config.yaml
d_model: 160
d_mlp: 512
positions: "rope"
attn_scale: 0.125
tie_embeddings: false
parallel_block: false
init_std_up: 0.0605
init_std_down: 0.0
lr: 0.0119
beta1: 0.9
seq_len: 1024
steps: 4557
dataset: "wikipedia_en"
MLP neurons of a small language model. Each row is named by its layer, matrix (gate and up: input weights; down: output weights) and neuron, and shows model dimensions 0-63. Each number is 50 + 10 x the weight over its row's rms, rounded and kept within 0 to 99. A neuron's up and down rows have the sign that makes its largest values positive.
Before each neuron's rows, "fires before" lists the tokens most often just after its 100 highest values on Wikipedia text that the model never trained on.

fires before: "N", "2", "W", "E", "1"
L4.gate261:54 62 44 30 43 49 37 54 59 52 55 41 36 50 58 41 53 54 51 49 37 57 38 35 40 54 57 42 52 41 53 52 38 40 52 41 60 66 50 40 52 27 59 49 53 44 72 72 45 65 32 41 40 40 51 33 47 46 57 52 43 39 31 64
L4.up261:34 46 29 66 57 43 47 59 44 45 50 55 42 54 44 50 55 44 60 44 62 58 44 42 25 57 48 39 55 70 55 39 64 56 59 51 27 50 45 68 42 52 47 52 57 58 47 45 35 52 63 51 46 50 52 44 29 44 52 58 49 51 54 42
L4.down261:34 50 57 55 63 58 44 50 54 52 36 65 47 50 38 54 39 62 71 53 43 61 72 55 52 45 22 53 57 46 61 62 50 53 52 56 56 44 34 56 52 59 55 45 58 51 45 44 61 35 34 43 53 47 35 40 48 51 52 41 51 47 52 53

fires before: " by", " in", " on", " as"
L10.gate91:59 57 50 41 55 53 29 45 56 37 67 48 43 32 65 41 57 34 48 60 54 43 62 57 57 38 41 34 70 57 47 57 53 61 56 55 55 43 51 41 36 43 34 41 43 46 54 45 34 56 38 53 57 47 42 43 45 53 51 37 61 60 35 66
L10.up91:50 53 57 48 56 55 56 48 58 36 63 32 51 61 61 49 46 37 35 54 41 56 40 55 44 52 54 32 56 29 49 39 71 75 43 54 65 38 54 56 35 47 51 54 49 41 50 47 51 68 61 48 61 66 53 42 53 46 37 54 43 59 45 51
L10.down91:36 65 54 38 66 57 51 46 49 61 44 37 35 44 62 55 51 36 57 44 61 49 55 61 47 43 49 57 48 47 51 52 60 60 52 51 33 56 70 48 38 56 50 56 55 48 59 58 46 29 55 38 61 51 51 46 59 45 48 55 66 56 37 40

fires before: " |", ".", "0", "–"
L3.gate263:45 47 53 39 49 54 37 52 54 45 39 42 68 42 49 55 37 58 51 50 49 40 55 49 58 62 59 63 53 45 50 45 36 52 49 52 28 35 51 44 58 45 52 51 46 50 50 60 45 47 35 47 32 45 62 47 47 48 64 41 69 38 53 57
L3.up263:66 54 51 49 38 54 56 53 53 42 59 41 72 43 48 43 41 45 39 58 51 55 65 57 49 58 57 59 47 54 58 50 59 52 56 61 42 34 50 49 46 50 49 60 38 42 60 50 36 59 66 60 35 45 50 58 47 32 65 47 55 52 47 71
L3.down263:49 40 40 67 32 40 55 50 62 47 62 56 52 53 32 55 63 31 43 40 47 44 58 58 50 60 50 54 56 40 63 48 43 42 57 54 50 26 57 43 50 39 40 79 34 46 39 61 51 39 56 65 68 49 49 53 58 50 36 53 52 53 51 45

fires before: " |", ".", ",", "th", "5", "–"
L4.gate212:53 33 66 49 46 48 50 56 63 62 53 36 68 46 48 45 48 30 65 59 56 39 59 52 51 51 67 63 40 48 43 56 38 63 62 41 54 55 31 54 34 50 44 46 29 56 48 45 48 27 60 66 38 58 57 46 36 54 50 49 60 57 50 45
L4.up212:46 51 48 37 55 47 59 59 65 42 45 36 82 43 42 43 46 37 42 44 55 37 69 51 53 56 55 43 36 44 54 60 54 57 50 57 49 51 41 40 67 45 32 58 49 54 57 69 56 50 53 77 42 51 60 47 42 40 55 54 58 67 40 50
L4.down212:44 65 48 45 54 30 51 45 44 61 56 37 70 34 51 51 45 56 41 57 65 43 33 46 36 62 52 50 33 48 70 50 49 42 38 53 45 36 61 44 50 58 49 67 38 64 43 57 50 38 46 48 55 41 62 49 48 47 60 54 38 42 53 36

fires before: "\n", " The", "4", " He", "3"
L4.gate18:42 72 52 57 43 40 35 65 41 45 36 46 51 53 48 47 37 45 53 51 50 56 34 43 43 35 45 56 59 53 58 40 32 32 63 51 33 67 49 42 56 40 39 46 36 41 64 52 58 45 37 48 37 46 56 36 46 57 44 69 37 41 40 35
L4.up18:42 72 51 66 52 48 57 53 47 47 39 49 45 46 47 51 57 55 38 47 41 52 36 56 68 55 49 53 36 46 75 36 39 49 53 51 37 47 37 51 50 33 43 35 60 57 58 59 57 33 57 49 58 35 54 47 57 39 30 52 36 55 35 51
L4.down18:49 55 57 54 48 58 43 56 49 58 31 53 53 49 55 58 55 61 50 39 52 45 41 58 48 35 57 56 45 44 56 46 47 42 58 37 44 60 59 57 60 46 67 67 58 60 69 57 62 36 60 43 41 54 34 53 43 61 26 55 26 58 46 38

fires before: " |", "–", ")", ".", ",", ":"
L7.gate241:54 41 58 52 46 61 48 51 55 30 49 50 50 38 47 57 54 53 69 43 43 40 79 63 43 58 41 43 44 47 54 63 52 69 60 65 50 56 41 40 60 47 44 59 57 54 60 63 41 44 38 44 52 51 56 68 44 53 36 38 66 66 51 64
L7.up241:43 42 63 54 49 52 42 50 56 25 37 49 51 42 48 44 54 49 36 53 59 54 55 50 46 51 43 41 62 54 57 52 48 66 60 70 47 52 39 27 54 51 62 43 67 48 64 74 59 60 27 47 58 42 57 46 31 38 44 58 72 41 35 35
L7.down241:48 57 47 58 55 63 55 54 51 54 35 43 51 69 55 67 34 31 67 46 52 39 40 42 59 47 64 56 50 43 30 50 43 45 34 54 68 54 48 54 38 42 64 46 35 57 47 54 56 49 56 69 44 47 53 57 61 37 63 62 47 32 42 54

fires before: "N", "W", "E", "2", "4", "0"
L10.gate477:49 40 41 56 47 54 54 66 38 53 64 49 31 50 55 58 47 26 41 54 67 50 39 46 36 39 54 50 73 40 40 43 62 45 65 56 41 61 46 42 57 41 45 68 48 41 49 41 56 40 52 44 46 43 38 44 60 54 64 37 55 63 51 71
L10.up477:60 32 38 34 53 39 35 49 49 53 53 54 46 61 43 44 59 39 22 46 52 38 63 51 55 41 72 37 59 38 47 56 48 46 71 56 55 68 63 46 64 52 62 61 57 43 32 44 44 49 71 55 62 49 45 51 57 60 47 53 65 64 50 61
L10.down477:59 49 49 58 45 35 72 39 34 66 65 22 37 56 58 60 27 38 54 72 59 64 59 52 53 49 56 51 44 42 63 50 49 65 38 51 50 37 56 58 54 43 51 34 49 37 46 48 51 48 43 48 37 54 72 51 62 53 62 43 48 53 50 60

fires before: "0", "7", ",", "1", "s"
L7.gate173:48 66 51 49 64 25 56 37 50 40 55 44 45 32 47 47 45 70 43 43 50 59 54 57 56 53 51 48 57 30 47 62 48 55 47 51 51 43 44 45 56 57 76 52 60 38 57 72 41 54 59 32 66 56 35 51 47 46 44 48 47 69 36 57
L7.up173:45 61 56 55 75 48 46 59 56 52 30 29 38 49 55 41 30 63 54 46 61 45 54 55 54 66 42 35 66 50 38 51 32 58 58 57 60 50 48 58 40 51 57 61 46 41 49 63 28 48 56 44 64 54 51 42 57 50 41 49 50 57 39 51
L7.down173:49 75 40 41 61 23 50 46 49 37 43 32 35 25 56 53 41 58 60 49 27 45 59 69 46 59 56 53 43 48 51 57 62 55 55 58 50 41 30 48 44 64 60 42 43 49 57 40 47 33 50 51 60 47 54 52 44 54 75 35 53 64 40 47

fires before: "9", "7", "8", "6"
L4.gate412:41 55 58 52 51 41 50 45 57 53 48 34 41 45 37 44 36 44 38 46 47 58 61 51 42 39 36 46 59 42 53 41 54 64 48 43 35 41 67 58 44 44 42 70 57 53 44 54 48 45 48 49 55 36 19 38 52 58 39 50 50 55 57 49
L4.up412:55 51 55 48 53 63 45 60 46 46 53 37 56 39 42 57 31 51 52 62 58 48 38 40 62 50 46 36 47 42 54 62 62 51 51 46 57 57 66 48 70 36 24 61 62 58 51 47 63 49 54 62 37 53 41 48 54 49 38 49 47 50 63 73
L4.down412:51 46 56 61 44 47 53 65 61 54 49 46 30 46 47 66 28 59 40 59 60 52 51 57 51 47 25 59 47 24 53 50 52 58 58 36 53 55 60 52 58 34 43 55 60 50 42 62 66 48 51 41 59 31 44 49 33 43 53 51 59 44 59 63

fires before: " of", ":", "s", " |", " (", "right"
L3.gate282:46 40 48 50 46 58 68 53 56 50 54 65 36 56 62 52 42 59 56 59 53 58 57 62 39 43 54 68 40 33 58 54 51 67 61 59 65 54 31 49 40 67 66 43 54 43 52 39 56 52 52 65 42 66 35 43 51 51 44 85 52 57 47 47
L3.up282:50 52 55 45 53 39 43 37 49 39 51 48 60 48 60 45 38 56 57 38 56 58 53 63 65 50 51 50 40 56 47 48 50 50 66 61 56 42 55 51 55 49 41 60 56 43 43 50 53 56 40 42 58 43 52 40 39 57 50 47 52 50 55 45
L3.down282:52 42 59 45 50 48 49 41 28 58 53 50 56 40 53 53 61 41 50 46 47 55 63 56 69 51 49 41 53 34 53 55 28 61 55 39 64 29 47 55 49 62 31 49 54 54 53 44 50 38 42 48 48 60 30 36 53 55 49 74 38 55 57 67

fires before: "\n", " he", " she", " He"
L3.gate123:48 43 44 62 60 60 49 50 58 43 50 57 39 47 62 57 55 50 69 42 47 42 43 47 55 48 37 50 45 61 56 60 47 54 63 57 49 62 45 45 50 37 30 49 38 55 56 55 58 59 39 53 43 35 50 45 52 51 47 46 23 47 43 18
L3.up123:35 55 40 53 46 62 41 41 67 53 37 65 54 46 46 61 50 52 57 35 52 57 35 49 60 48 48 69 53 79 54 61 39 61 55 39 54 36 45 58 59 54 58 52 42 47 56 43 69 62 35 43 41 55 68 50 64 58 30 48 34 43 43 44
L3.down123:34 56 59 39 56 54 50 69 34 59 25 37 40 46 51 38 58 61 44 41 48 41 52 33 45 58 41 65 53 32 49 62 38 32 49 51 60 56 50 38 44 43 37 66 58 48 40 48 30 50 45 56 52 50 42 49 34 57 53 57 44 52 40 51

fires before: "2", "0", "1", "7", "9"
L7.gate406:37 58 42 44 51 54 57 47 43 67 70 45 55 35 48 56 58 54 79 58 59 31 45 56 40 56 43 48 50 66 42 43 45 54 55 58 55 63 53 57 47 48 43 57 55 46 59 49 63 39 45 54 64 60 41 54 41 65 56 50 31 55 50 59
L7.up406:50 43 42 48 50 49 52 52 59 56 37 51 60 61 56 42 48 42 54 56 54 67 59 37 42 72 57 48 50 33 43 66 49 55 38 50 67 50 51 43 53 51 63 43 48 52 64 57 49 57 66 60 47 33 51 66 59 23 38 31 34 43 64 51
L7.down406:50 52 33 61 42 45 58 57 55 50 62 57 43 64 54 52 54 52 53 50 52 51 53 67 51 44 40 55 51 52 59 55 52 43 58 37 47 35 34 65 54 48 58 51 53 32 62 58 52 64 54 34 52 38 51 48 20 56 43 47 36 57 53 69

fires before: "7", "8", "9"
L11.gate488:47 48 38 51 62 49 46 45 48 46 58 44 32 42 39 42 42 65 44 58 54 57 53 56 66 72 31 61 34 49 56 49 40 62 67 42 62 24 51 47 53 47 47 62 37 36 50 67 74 56 36 56 37 40 35 50 47 49 40 36 41 45 59 54
L11.up488:72 44 39 48 57 44 44 55 52 47 42 50 46 43 49 56 28 52 61 81 47 38 49 53 60 70 81 41 49 50 52 41 59 65 36 39 31 49 56 44 56 38 32 41 48 61 45 42 45 53 37 52 34 38 39 54 49 42 65 56 49 41 59 51
L11.down488:69 54 59 30 38 49 64 55 49 40 49 54 42 42 53 52 36 52 59 72 62 61 66 45 57 41 37 57 36 54 71 53 68 47 54 32 49 51 45 52 47 56 55 54 56 47 56 45 67 68 44 40 48 54 37 47 47 53 65 52 67 53 53 35

fires before: "0", "1", " ", "2", "3", "4"
L7.gate449:60 35 53 50 69 57 47 63 66 44 48 52 40 34 54 48 51 41 48 40 53 81 62 42 53 66 45 52 63 33 58 54 35 63 67 60 50 70 38 54 36 58 40 63 48 54 56 55 45 55 33 41 44 65 44 58 54 41 47 56 40 49 58 45
L7.up449:45 42 47 49 55 56 52 49 58 63 63 48 44 31 49 51 55 56 38 55 62 40 45 70 46 48 59 40 53 37 45 41 59 49 42 58 45 42 59 60 43 46 55 68 54 55 54 21 68 43 54 48 41 58 48 51 66 39 48 51 54 47 61 42
L7.down449:53 49 38 54 52 61 58 46 46 71 46 52 67 60 42 62 58 47 50 65 38 54 53 51 50 51 37 30 75 64 60 68 63 64 37 67 51 41 43 67 45 54 62 63 38 48 42 56 49 35 41 33 47 33 63 48 35 37 47 36 61 39 34 59

fires before: " (", ")", " HUN", " ", "0", " (−"
L12.gate23:49 53 44 63 60 44 21 50 67 57 52 49 42 58 45 30 58 48 43 48 32 71 59 47 44 73 55 45 55 67 54 53 52 50 50 59 47 59 66 57 55 36 46 50 37 36 70 50 57 32 55 44 49 42 37 60 64 35 52 34 52 47 67 44
L12.up23:57 46 61 60 51 40 47 52 47 41 69 46 44 33 64 35 60 44 58 46 45 41 44 58 37 56 60 47 47 36 37 57 58 55 51 66 45 50 61 56 60 52 43 51 56 39 57 41 65 47 45 45 51 39 67 54 49 32 69 60 36 32 56 59
L12.down23:62 32 43 43 29 58 48 59 39 54 44 48 38 48 44 52 48 58 47 49 52 73 53 80 48 49 28 39 49 48 71 27 56 55 50 56 53 54 52 61 58 41 67 66 74 48 48 41 39 68 44 36 46 69 70 51 58 49 43 38 69 39 51 43

fires before: "0", "2", "8", "1", "9", "4"
L11.gate390:48 33 59 62 29 63 57 45 56 69 42 28 53 53 56 60 63 39 46 51 42 57 60 30 55 53 44 50 50 45 51 48 38 41 51 47 48 60 44 43 38 46 37 37 48 36 47 48 42 66 60 48 52 78 55 55 51 36 52 43 65 53 51 62
L11.up390:68 40 33 40 32 60 66 53 60 51 37 24 42 65 62 42 34 54 50 58 51 59 48 56 44 39 55 50 46 45 44 40 44 59 50 47 38 50 51 66 35 42 31 51 57 30 39 44 46 63 39 41 41 50 48 42 44 57 58 30 62 56 48 71
L11.down390:58 38 64 65 49 63 48 57 47 74 42 45 60 43 43 60 61 54 51 56 43 55 61 43 46 41 54 57 44 43 62 60 54 50 60 50 49 31 55 62 39 44 61 52 30 54 53 57 48 42 50 58 73 51 42 46 53 40 36 32 69 39 61 53

fires before: " |", ":", " of", " in", "s"
L2.gate349:70 25 45 57 63 54 57 62 55 54 54 43 51 37 52 51 41 60 55 50 51 57 56 59 58 49 38 44 58 45 40 38 67 38 52 57 46 49 41 53 38 45 40 60 65 69 45 43 53 62 59 22 43 27 52 51 44 41 54 44 52 49 81 46
L2.up349:54 22 49 62 59 50 65 50 70 54 45 38 57 49 56 46 30 50 46 60 55 59 48 65 58 58 44 58 44 31 49 39 52 41 48 47 53 51 55 51 46 56 55 48 71 73 40 50 58 54 58 16 65 34 70 68 48 43 66 41 29 57 66 42
L2.down349:59 28 31 39 42 41 68 64 68 55 40 46 56 44 51 50 37 32 64 59 48 46 43 58 50 51 52 55 45 36 52 58 54 54 47 41 56 72 68 59 51 50 38 57 67 59 51 39 56 56 68 36 68 51 64 52 32 61 52 39 48 54 58 53

fires before: ":", ";", ")", ".", "don", " |"
L3.gate176:56 41 50 41 49 71 53 58 37 49 31 57 39 54 68 58 40 46 33 65 41 62 51 66 50 41 51 72 45 57 60 44 49 40 45 63 36 50 55 38 53 47 42 56 50 60 60 48 53 51 31 46 50 42 68 48 56 60 37 37 52 68 48 47
L3.up176:70 39 42 54 49 39 42 40 42 53 60 63 50 42 53 41 58 56 33 59 59 63 70 60 32 50 29 65 44 45 45 61 47 55 45 54 59 40 53 49 43 48 58 39 41 49 51 52 48 46 51 50 51 38 41 29 54 43 66 27 37 42 69 68
L3.down176:65 58 43 53 58 38 60 48 63 43 45 35 42 31 52 39 51 46 66 39 62 36 53 38 58 55 44 46 52 42 59 32 62 58 44 39 40 55 38 60 65 51 34 36 63 60 31 71 56 48 46 48 41 52 63 40 43 46 45 70 69 62 58 71

fires before: " ", " August", " January", " the", " April"
L10.gate110:61 54 50 45 60 39 46 56 60 60 57 53 44 54 47 57 51 45 58 74 69 63 43 45 38 35 58 59 67 43 47 45 31 50 36 43 37 52 46 62 48 50 69 48 48 37 76 60 45 48 75 53 56 47 21 33 55 31 57 43 49 64 36 50
L10.up110:57 46 48 32 58 56 45 70 64 46 46 43 51 66 58 50 60 48 50 54 63 56 59 47 41 43 47 61 56 55 44 53 45 48 44 58 21 57 57 52 53 58 69 52 54 42 61 73 53 51 64 35 57 43 44 54 36 47 47 43 35 32 35 49
L10.down110:47 73 53 48 60 42 45 66 51 40 42 53 45 66 52 32 70 62 60 55 63 44 50 44 48 47 32 46 61 39 61 48 37 41 41 45 41 58 41 39 63 54 52 52 49 60 70 61 27 39 52 51 43 44 36 55 52 47 47 52 39 44 24 48

fires before: "2", "1", "0", "7"
L3.gate222:59 59 54 51 65 40 41 40 43 44 53 42 44 45 39 40 49 45 47 53 40 52 45 54 42 34 49 46 59 32 53 63 49 53 69 37 49 56 48 48 55 48 42 73 53 40 64 49 47 60 73 61 45 55 44 44 36 57 48 49 38 67 47 66
L3.up222:57 55 39 55 74 55 48 52 57 53 50 34 61 27 39 52 49 46 53 54 54 63 49 49 40 48 39 58 60 48 47 56 43 34 51 69 44 63 48 40 61 62 37 70 54 49 47 46 48 61 50 55 53 62 40 45 45 51 61 48 42 68 48 55
L3.down222:57 59 37 37 61 49 47 58 45 52 52 59 50 36 65 60 61 40 50 58 68 59 40 41 52 60 48 68 51 36 40 48 46 47 66 40 51 46 55 44 58 68 29 47 57 69 37 52 53 46 60 46 60 41 49 64 44 45 42 43 42 47 46 49

fires before: " ", "N", "E", "W"
L2.gate443:39 45 51 48 52 65 46 61 59 38 71 51 45 53 54 42 54 44 43 42 49 46 51 53 55 64 51 62 53 27 41 33 44 49 47 56 60 59 52 47 50 43 60 36 62 45 41 70 44 30 58 45 50 41 60 42 47 49 38 35 16 37 59 45
L2.up443:49 47 49 63 58 67 60 58 65 34 52 49 49 57 47 57 61 53 58 58 53 53 63 48 42 62 62 67 41 39 36 60 63 63 38 51 50 62 62 44 54 52 51 41 67 51 53 50 60 50 56 56 47 33 67 28 50 48 55 57 47 43 47 64
L2.down443:37 48 59 48 44 73 52 51 58 57 62 65 56 60 50 51 59 38 28 55 54 50 47 44 51 51 43 61 55 53 42 51 49 51 46 57 57 63 43 47 49 53 56 52 61 48 38 52 57 37 58 48 48 59 55 59 36 48 37 37 20 42 43 21

fires before: "0", "1", "2", "3", "7", "."
L5.gate124:50 51 22 55 42 48 43 50 30 36 63 45 70 67 64 64 57 43 47 48 53 37 61 57 27 38 53 29 49 53 54 52 45 54 60 65 39 34 49 65 51 39 57 50 56 55 39 40 46 53 45 60 33 55 54 59 48 53 58 35 50 69 55 66
L5.up124:60 34 51 63 53 51 48 37 59 25 41 43 63 56 54 44 70 53 50 49 45 24 65 52 55 40 63 31 55 57 63 32 56 40 57 50 63 48 51 53 56 46 60 53 49 44 50 36 43 58 66 65 47 43 33 63 40 62 53 54 38 61 62 72
L5.down124:61 48 40 52 45 36 54 40 52 58 44 38 52 64 43 44 45 50 31 27 38 57 47 38 34 41 51 57 24 48 64 31 55 46 36 63 52 45 42 58 47 58 41 42 35 53 54 36 41 45 42 64 57 47 48 52 54 41 47 24 41 54 42 35

fires before: " |", ".", " "
L11.gate104:57 32 69 53 52 31 48 58 67 47 61 45 37 40 39 58 58 57 44 37 40 50 55 51 40 49 43 41 42 70 51 37 53 39 46 36 54 80 48 58 65 60 34 44 55 59 69 42 45 50 50 43 47 49 36 25 43 68 43 43 57 27 50 45
L11.up104:45 62 59 31 50 56 61 66 53 69 73 41 44 49 55 55 43 56 34 58 53 49 53 47 41 42 57 50 32 49 46 42 63 46 43 36 47 55 45 61 46 21 41 44 65 60 67 51 39 38 47 51 44 45 54 44 64 53 47 52 60 62 28 49
L11.down104:42 48 51 58 49 67 36 61 43 28 45 64 48 71 51 56 54 34 52 25 37 52 72 63 50 45 61 52 51 58 55 53 53 67 36 43 59 57 62 38 47 60 35 43 42 58 54 39 52 57 42 44 51 55 48 58 48 62 53 38 25 48 55 54

fires before: " |", " ", " (", " \"", "\n"
L10.gate136:46 38 43 59 49 50 56 52 46 46 52 58 46 48 53 49 43 49 51 45 58 50 58 50 48 34 49 58 39 50 61 39 63 53 54 54 54 47 43 48 51 37 45 64 54 50 51 50 49 63 35 48 51 33 60 30 57 66 35 56 58 46 44 54
L10.up136:49 39 42 59 49 41 51 55 53 42 47 48 51 37 48 38 39 46 58 45 53 31 55 35 45 43 49 58 43 59 62 51 56 59 44 34 66 47 60 66 64 48 31 41 64 61 46 50 37 60 34 45 46 39 57 44 52 43 43 59 41 40 35 53
L10.down136:41 59 45 37 45 52 39 61 52 42 47 70 49 56 52 86 65 41 56 54 73 44 54 46 58 40 53 50 55 40 50 33 40 59 50 38 47 73 51 55 60 55 57 71 65 36 45 57 46 38 43 53 30 49 62 62 41 55 44 56 26 29 53 43

fires before: " (", " |", ".", "les", "t", "′"
L12.gate423:63 51 58 54 35 60 62 46 60 67 57 58 44 55 59 44 47 76 37 37 44 55 64 57 48 52 45 47 37 60 46 28 59 76 42 44 51 56 38 45 46 54 34 25 65 47 53 53 63 44 59 47 59 42 44 43 51 49 55 73 62 38 54 48
L12.up423:68 67 40 40 39 59 51 52 80 55 64 50 48 53 56 48 37 75 56 38 49 63 63 49 49 58 53 44 43 43 56 40 51 59 58 43 53 55 41 52 50 70 45 36 50 62 50 46 60 45 51 46 53 46 55 37 60 59 51 64 61 42 52 49
L12.down423:47 54 48 34 46 53 66 62 52 49 53 50 51 44 47 35 54 75 32 37 31 50 65 56 52 54 42 60 38 39 65 37 54 56 48 29 60 49 63 53 43 52 42 59 58 63 42 61 55 45 54 45 56 47 48 60 58 42 44 39 55 49 43 64

fires before: " |", " the", "–", ",", " a", " "
L5.gate33:42 48 59 50 48 48 50 54 44 45 47 54 69 63 46 55 59 57 65 50 46 54 27 36 44 64 55 43 34 51 53 55 37 52 55 45 48 57 38 43 48 55 62 52 35 61 70 51 59 49 46 58 55 42 50 53 36 52 32 52 60 81 71 51
L5.up33:50 37 56 57 56 43 46 60 51 52 46 53 45 35 56 49 69 61 67 40 39 50 43 48 48 49 44 44 23 49 44 49 60 60 66 59 43 49 55 47 47 73 62 43 33 53 67 64 63 35 44 65 61 23 69 48 46 39 54 45 60 52 44 44
L5.down33:43 74 49 49 35 51 55 53 60 61 41 50 42 34 50 64 47 41 40 32 56 44 59 51 62 43 50 57 52 47 48 59 56 45 60 51 47 51 47 62 63 62 42 54 31 49 54 53 39 50 44 58 32 72 62 59 70 43 55 53 54 43 45 37

fires before: " |", "″", ",", "′", ".", ")"
L7.gate224:54 34 50 52 75 49 55 50 55 41 56 49 49 50 60 58 53 45 50 58 66 41 51 49 65 44 53 52 32 54 67 37 45 59 32 56 47 57 41 52 54 45 52 41 39 43 45 42 53 45 50 45 39 23 53 40 29 45 70 50 51 34 52 56
L7.up224:31 62 32 47 31 44 56 44 56 53 67 58 39 41 53 39 47 51 49 42 67 55 60 43 40 48 58 48 51 58 47 38 66 69 64 47 46 74 41 50 37 39 28 50 47 50 53 39 68 35 43 44 63 47 47 54 32 49 53 83 60 36 32 37
L7.down224:55 37 49 56 60 51 56 51 55 57 31 41 49 65 38 45 57 45 47 51 31 61 47 30 56 55 50 70 45 44 55 63 56 60 50 49 54 61 57 56 49 46 61 41 54 50 62 78 48 56 43 52 44 64 30 58 57 48 45 38 39 54 69 48

fires before: "0", "2", "5", "1", "8"
L11.gate202:46 41 46 66 31 57 44 58 49 61 47 66 49 48 56 57 54 56 55 47 55 58 34 50 41 57 40 46 57 30 57 47 58 67 62 57 52 66 40 52 59 50 37 66 42 38 44 38 46 44 43 73 57 53 55 52 29 58 60 23 47 42 43 46
L11.up202:66 43 45 50 61 53 52 50 75 45 46 42 52 58 65 63 63 51 40 45 57 53 37 57 54 46 58 51 51 48 55 54 53 51 56 52 62 44 47 47 50 54 50 33 53 41 34 61 40 50 54 42 65 67 38 44 52 50 56 43 63 56 56 35
L11.down202:30 55 46 40 41 41 52 54 63 61 54 39 34 47 61 54 42 44 62 50 61 49 73 65 63 42 48 68 56 50 69 53 48 42 55 51 46 42 54 59 33 53 41 55 26 50 51 65 45 44 55 49 45 41 59 64 30 42 47 46 47 46 36 55

fires before: " |", ".", ")"
L3.gate119:48 42 48 42 46 57 48 71 44 68 36 38 57 43 54 50 48 31 37 58 41 57 43 43 64 24 39 44 57 38 48 54 52 37 27 61 16 65 51 58 50 35 22 38 49 57 58 51 38 50 51 48 33 45 68 43 47 37 56 47 50 48 53 53
L3.up119:46 46 58 36 49 38 42 65 71 34 63 48 69 47 49 45 46 80 45 47 64 40 52 37 49 40 56 56 37 52 68 19 56 56 42 32 54 30 41 40 49 42 50 54 64 45 52 51 62 51 73 52 62 57 57 49 57 46 59 58 41 40 56 64
L3.down119:42 36 58 39 43 48 36 61 61 53 49 39 59 35 50 45 34 42 51 45 43 39 55 47 42 50 56 60 52 59 47 56 55 55 30 42 41 49 29 53 47 49 25 44 51 57 64 39 61 57 64 47 61 51 59 44 58 36 60 44 39 64 52 49

fires before: " |", ":", " (", " of", " name"
L3.gate100:35 49 53 67 44 35 53 45 56 55 59 52 48 45 40 48 45 50 53 64 46 47 68 61 44 45 40 55 43 45 47 54 38 45 44 73 43 46 46 30 34 48 40 71 51 58 61 44 54 52 48 40 34 27 53 36 64 60 33 51 60 42 39 46
L3.up100:58 61 52 55 54 68 59 42 57 56 45 48 68 39 54 36 35 44 63 51 58 55 51 64 66 38 53 45 26 55 41 60 64 58 44 53 40 46 55 57 44 58 50 58 40 54 51 45 57 57 66 34 49 33 47 45 55 44 45 32 53 42 38 53
L3.down100:46 39 34 48 55 45 71 50 79 45 46 49 48 45 31 65 46 48 36 63 77 37 62 57 66 69 49 46 47 57 45 63 60 49 64 53 42 61 56 58 58 46 35 63 46 44 37 38 50 67 57 35 38 44 50 37 66 47 50 59 49 61 42 55

fires before: "0", "1"
L12.gate131:63 59 48 44 45 48 54 46 61 67 53 31 44 59 42 44 68 68 33 47 56 62 52 43 40 59 68 53 41 63 55 51 41 25 62 52 60 56 46 58 62 43 49 51 51 59 64 60 45 56 35 50 58 66 48 43 57 43 57 39 50 39 41 42
L12.up131:53 53 44 52 48 56 66 33 52 53 28 38 40 47 61 48 49 60 58 49 62 58 56 62 60 54 51 55 53 51 41 51 42 69 40 47 36 66 69 56 43 52 55 51 51 47 63 49 33 46 51 47 52 46 36 48 56 45 44 46 73 45 34 55
L12.down131:55 68 46 51 43 43 61 67 45 30 53 39 45 45 54 44 40 48 44 58 55 50 62 49 65 52 65 54 47 34 64 67 45 51 54 50 54 54 56 54 59 49 46 60 43 39 37 49 38 48 37 43 59 35 50 63 66 58 53 63 54 49 48 42

fires before: " ", " the"
L8.gate225:48 39 59 38 51 50 57 55 39 48 56 47 38 46 42 51 68 55 53 51 51 60 57 25 40 38 63 53 62 29 45 51 51 67 43 76 44 45 54 30 58 47 50 61 65 52 42 50 45 45 54 54 47 46 41 55 55 42 48 40 29 67 50 51
L8.up225:51 62 26 44 57 49 56 41 45 47 42 44 32 58 41 51 46 54 66 58 53 51 47 21 37 35 52 57 47 58 36 61 47 56 37 41 25 55 59 35 61 52 41 47 47 44 57 61 54 35 67 47 31 47 45 32 47 45 43 61 52 35 55 51
L8.down225:58 46 39 52 52 35 44 60 55 55 37 50 47 47 50 63 42 41 59 64 43 50 57 27 48 48 57 59 60 51 47 42 40 57 45 56 39 63 63 46 63 51 67 49 46 44 48 36 54 38 48 45 53 61 45 55 48 56 53 39 46 53 33 46